From a checkpoint of a small transformer trained on Wikipedia.
Size: 12 layers, width 256, vocabulary 8192.
Architecture: LayerNorm before each block, rotary positions, untied embeddings, normalized queries and keys.
Training: a variant of Muon for these matrices, 679M tokens, 11282 steps.
MLP neurons of a small language model. Each row is named by its layer, matrix (gate and up: input weights; down: output weights) and neuron, and shows model dimensions 48-175. Each number is 128 + 24 x the weight over its row's rms, rounded and kept within 0 to 255. Numbers have three digits each. A neuron's up and down rows have the sign that makes its largest values positive.
Before each neuron's rows, "fires in" lists the words (lower case) most often at its 100 highest values on Wikipedia text that the model never trained on; "fires on" lists the tokens most often at its 100 highest values on Wikipedia text that the model never trained on.

fires in: "not", "their", "to", "0", "1"
fires on: " not", " their", " to", "0", "1", " be"
L7.gate0:147110049090092116187112124148117114144131123101071077108120142118091166118142133120117087159133157114130123148126129098105157142115127113127164108106110169129103102151112133144132099118113137126168130161123102155119104118170132113142134174134152077076169160100137106114144121088135077110189135110128110122092125099130145152178112150134077120160120075170113114121132119126094124100117
L7.up0:125139098136092116098156135117110140116108083128116144138158131151142123114157128135105156087145083098147159124142083104122111168090130128167158142109101171101106126124095127120134094168138105143078158118139143123143099116088108086148106125131135140174136186127129103097116139151116113173146116123150130140086107134104101136180157098157170105145150095160098128111052095148149123134126
L7.down0:114124189134104123104147136139094143135147142106192117178113141130118114128133125122103152156120176119092102154113171200089127144134112158124138112086144173157145170118134089148126126132117161078133134103150124077108144141102113150143133101136158101058122132110120110108112100090088110104143109109150116138108124119148111095114107119132145141104129157123158150136155135096162153100166

fires in: "and", "but", "later", "her", "of"
fires on: " and", " but", " Later", " later", " her", " of"
L7.gate265:119098109131176165091078133098166079106125139106109118095111156111123156142129155146165125159135108127154122123122187129155155114120134194163134130112151140102153160145125117126146128190107101146119152167155109144162109136134109138134097106118161131114134125125152106167130141121139146127097133113130184132095154137142181132161112146129128106120111147085082090174119172133123139157132
L7.up265:082116139135126132128109128092109140111121133119145139150104099162152109124085078090119163043153158154132124115112130095138136124171108143135139093156095159137094118120155117143125144126161134100084135139153116121081118120118139132097116168169125112123125117110179146119077150159127154168143111128120130153116160130123141136121146122122104117126162163118093131123131127102107138143144
L7.down265:108139157108130137124111121134157101098140115114139117117101140165108173095122130108106150097125112116106117158123123137129138191128137171140134119118143119150131154089130128130147098131132124102148126132100097132185192140165133105100127097145100135123091144104109189124135120078114125110114113158172130098142129154115101120172099146139159089123144103117139137090145125107134118155121

fires in: "is", "as", "was", "it", "s"
fires on: " is", " as", " was", " it", "s"
L7.gate584:144075130150113184124150081105146160133122147192126120075119104092081092141139161130115107123164133095136124137126147111139160131158096123119103148081092131132112087075145127131119137129114138104134101139112104135109121115101105118153096151141101081130108130162149139148183109107097083153115140093122090101118115120091177082140156107135158132150116098149113136124159096140152116113115
L7.up584:154091087137126162110134155125102120154105135151145156111088128109130110119157134149090116184140160110137160136141133152114104147176139223133144118157124115092147141083141123132120179126092132116156139111143117153118096099082124114102097115098106127143107138119105115107132149122083114178102087134107082153126088159110142110150157115096177105153154168129123097145112126155121107157147
L7.down584:147120133132123096169132130105092065138089120136118136131120185107089139107160138116130130141128109083163099111107119131113141144139158103108156141120126150145136118143123098129168120113145131154153145093143114122130175151139084141161144124158106137123148115125116115121152122071120132148141118131169135108107183139100157127108159154109135143146131118137141116166167133116147124118047

fires in: "a", "ahl"
fires on: " A", "p"
L3.gate570:102098119123106136119131124116135112168122126138154124105131155073109099146105101125123136163125104132148127157133140137131120087123118125125175171137109115097138169121121120129074141159094116142134081100131155122131120114103090169149125123143135173135129075118138087116107100083098122096134138141103125135133086101155120141164129134147168132120092144112111139143148162152135120137120
L3.up570:157100114107141147104133165137144123112098135111130158127098105124089101133188139146132095148099119086155105126174159122103102116112096121133119169118130112135120158163103159139135124141098114143134165092140130130112109097138131152124141121117133133083142105110120137142093121189130115144146113136127116131130134160110130125166098131130127134137128142116119111140147149119150091151165
L3.down570:164153129126110151163152118121150126146088167125121096146117150109139107149148121149128062168102132165155103162165186137127135139127157112125131107113129145095107108164112094133142094135122139143133149121165153141123123135149132082126181100143128144147097119112106165114138152105134126104135088167141106141123117160131124111152118113177141164159130115095159160136131160139120138085167

fires in: "of", "since", "before", "until", "years"
fires on: " of", " since", " before", " until", " years", "ly"
L6.gate576:130124127150120117135106132106125159096144166099154127113115125119122112091115137104132144085126086149139136125103081159104097140140127166141137120158087109122135182157109147109120132103083109174119159161123125126124163137129115161119148126099138127125077105141115141141162103090121138138089071149141113184064137089115122133141159120105131121121145108108132081097114124140116164144097
L6.up576:098096144128133121115117120109152133125133090160156086081124107139138109102152131122156141122168117126052147196122135117115121139157147109148121124136125101157113152115081111115126123117109152134129123100163139145115131120134141110120107143196139143087174150092082158118112057120121146169158087112155098140116119124140143131131158102146129141113112153127128104161178133166089138085103
L6.down576:139127116169101134135149127145138135145141123136128128156165140064128101158152104122090106153170153122120145089120140144107170138144129109115174114117141104144174199155126112142151166118157102130134097118134176160137137121124144157127140109162110152111156161088149090111161126119139133144129111156124162085127098084132135119132123124081095127096127144141118159087151145151131133121106

fires in: "in", "difference", "album"
fires on: " in", " di", "bu", " bu"
L6.gate233:132107149096141134128155143162131104124146099143094152105141142105139154079096121147081135136134117098124101107119120130105129142099121130143151118075119179123133114123123128150126156140077147098118143149099071107140129141114148087164156138094143088124144119129139100138164111169173106134139165148130094136136171119137117100127151120159128113161077145157081125157110122109139112148147
L6.up233:102198084136137140131155123164134130119122126093094125131140118122134129132101175167107119114115119150168115178092128170119147112133128122125156139104157117147120152132107120133127130124123118122104130119118156113101135090133126108106100103115147105139116129141112063170141085104130113158104122166107089131149167172047147161148121130162151066136117168124107100156088140105147138143126
L6.down233:128126134127137103120086123109121110113114129173124145107111131110128115108132111152088118082086177107144111151112118122165144106150119144120114116114142125159129101070127138123078128119128132142133142133124106161127101125146098147137111138152132127158122111076092101140148165119174174080093142135118114160165130115127145133152179121079108163138113099132049145165125117103151153119127

fires in: "0", "7", "com", "6", "1"
fires on: "0", "7", "com", "6", "1"
L5.gate82:139159121134118159113121151116160146111106133126075107142092137102173109129157133156155135131090142075141160142129134123138111123114128161092112156148133154148081120128163171120153113121131142137137115174133139139098159088151153098092158139092153129149150148119154174165158101145117106132061114120134127102122132096136170107121099133141136084122108100118132122166124117139106117122192
L5.up82:123117123125121135183084130105141158147114149140140141169178123095073092174155129118173111095133160078117180158122105173139129137114130128128159120127118104166092110136122124122107080152107110190138116132148126147130131092142115123105135146155102166134158134148124079110134136129141128106132179150081145127154155107150127115119085091121203126104111126097152095099099158124100119048152
L5.down82:130118092145105121129104100134131131111109125146114119149147119107133115108123172115167110132145144163112118159131134128110152108079132136110123123154163174155203110129148151166127130103142140098128135112128163056086156124115162151077107154143183148162122145108111145137120142108096114146101125124117135128085122170111135117122107133120146142118142109106149147092168126142141125155154

fires in: "a", "the"
fires on: " a", " the"
L7.gate138:090142159144084143119093107109085091097121182080111118138133139104136126121136101148143115114146136133152095109134152143139148118145133132147141118149123152153137141109101129142137108106116156145152147109117090140111144148069145127132143163119105094096129139140140107114131104150100127092101181148111146052144149111129108100125143108130109145143107162123130159135167149147147117125116
L7.up138:084169115110140122109106117144111094116144117169098164097140140101120125101132102147136117147116124096106112127190128144140112094127145139184157115124131138109115136106106110136118126132123123138107152133113156132115160126155133128091137117137123184129155122115184146145155120111115063139144118129124119147154098108122114116130141118174181145131116167132180114156121137151137125197147
L7.down138:126142108130113111103128123124137144150109187151094113118135165136134150137147122134135118131149145128204143104119116134133105171128090141147154121132095162118177148143121133163110111140138124107118109140130131067112174092149121134169123174160146110138166115158121132133117110123090135140151115131142123124185157152154168142090116149100100146114143090128150098103091140172159160173154

fires in: "such", "well", "far", "known"
fires on: " such", " well", " far", " known", "ci"
L7.gate418:150111117144138140150132149110120145154113150137065112115132136164093131142157117108164154146109119112115141137117114139085147136128124116132142142085134143123096112130165103134150171138128089108178161129092124171116159121117141091144127098117105142104097126115138123174162118110105161124144136113106137107125157131097157118136104073101102158143165132065115193157113167073103117123186
L7.up418:119118108156159185098171151146140160164109087129118134143116169116150167133109100088130087117099110129110113133131099126166174152141143143138140125142202140107149089103159151138160129136123136094082126127106107138116148118106126131148110147136144158125081159154121154153155132105119133124112163142142118145107156113060122114118123105108090116144120136156143149102144116129169146132112
L7.down418:153110132143083153136132148141126142170162144102127143153143114131128134153166147103094138132091153121164168124123135117163162156149108147161123112092162122116142150121173086170106142127141081153099124131111115130150111103106180126134149147135145129126152156109153121134129127118133141103164176158138119095127111114090160144145094144081111123101129130132152134085122090110116141139100

fires in: "very", "so", "too", "at", "as", "is"
fires on: " so", " very", " at", " is", " as", " a"
L6.gate379:144151134097115116098124157164138132124144136125108100098116117153163125115108104116145117074136150128152113100126154174156119136122085128135114137145132099108123083089133137135113159110065129146161138112156089122135157152135112119140154127146136080142138158122137088125146122124144123196136135137098156099123160127167190088161144104139065081126151099150125147152142140133171080124140
L6.up379:124146123100137147112110174121109121125082154160106110099109130108105134151087174150144195134118084154172122100156109169120116129144136149092107139119151099096158145099138128108164108147151131114113103147140115117121125127147143111137136145120067130179162133154112146124150142100137148145136145129126164104092156094147141117110135124162082121173143087115134119158138135128157097197156
L6.down379:150146155163115090122144121115118119135112118115142137126121122102122141136077144155115143126156142105116103169168131127099110118116138092150119107079113140125096169103129088108123132152118133188169169108131146059155107158108094138158128094162065142135167088112114136141101142127123140125104094094131120178089171111131123145168135112148127103165104117099134138120158131139117141161153

fires in: "a"
fires on: " a"
L8.gate196:120177124135109165109129130120122125137130113115121126102138185159087097117148118121163136144114114097177142157154121140140136101135112123148167130142088159102130148118086089146108126132120125114156148105126082133115155113122143090141125098152176108132125141137131102166136112122122132175186159153090128111142138140166116136129110130106113096132114153145123140126132175138106146163116
L8.up196:134142123132089111147110085177160142168126110143134155108079122081129106136120146139161176102122134144094124136147146162141089128112113137134158115109149122143086152114103063121115178129133103101128116109145114119155067131132127153113095158122075159092117093152170158148137098125159099168153152127104140125101119114155138161119097091116141136129153126117111134149100123142105122139149
L8.down196:144136124163096102137128101153190145148128143128125089109137113131129102110116125114125169150128108155095114094153133116164117125098148094127158124120128164112116082171143128157132157147103125144136087144137149134132184079121082100143121147075125138152158125133151097138122136114138149149132127121148138121094111141127136140116120139144156133135144116112108148162139111156108114146111

fires in: "of", "suzuki"
fires on: " of", "z", " ret", "ont"
L3.gate297:136155156115177168156154130160097126141140134097164165141148132143130144102116134167143116093133145084105122115105101136134120106153128136143153115101147067126140111144126174128132136146151114133131133163157132116174090118130102119115107100115124120139136146160140132136142163079095151136119109131107147169128115146141114138147159144152129062104139118119133082115119132143181108128157
L3.up297:143127140096129154140143083178131159145092098126081132112103181093120137107173169073162133134120084153099111110112146135111114177120167161138119161134139138126134139137102121144117091147151124116145138134104124138107135143152153160108122153062131176069120125123184127088150115101131129117191164124139140120172127090109094156145161124132145124145134119130156116142144153119120126115106
L3.down297:145148135156132200136115113095112129169178107112104152168157155131118140104106157127142065133128119132107152136145113120135137127136116148098130109119107143121145130112108091116131141160099138134121112146115086126139127090154134133054144089113129140118150143113148090081126135131098151141100138116156135153136190141134177154148144159088128157122172140152136116113153108117106116167112

fires in: "also", "and", "then", "previously", "later", "only"
fires on: " also", " and", " then", "ly", " previously", " later"
L8.gate337:155128130131166178093114164136130081109160132153146192097148125134147101100130127127152104143106144118121122159124130134146110187117117125138130148120180104121122164113113117138120109119165121098168125121158107076130112172146124130145150134102120106090115119125180155122098119129171110090139123119109150118120116115108134149155073105171093088128140131160119121158114137166127131145145
L8.up337:167074129145140144116132127107114113149117117031097144153168124144131125108100129118119114159137191094139160146142196121125183121067155100113161103199088107126071182138145137123078134103143131114124113086133129126156112130123163139138150137137101126175112114094133104123133149138122158121135148154137124151111153168089121112152132138159144119097100147108129100134117122142111142138123
L8.down337:135103116168129139123136151124143096089128113137154106146194131116142118144138098106114148057139155133092156121136127137083098184138151108131111152155121112128134089114154166108107140159123136120085120138129118071113135111159170098109131186138148126141159112116154137097091143138127129123116177162129150100145108167141103160140114154136122134100117135128137126136153121138120114153115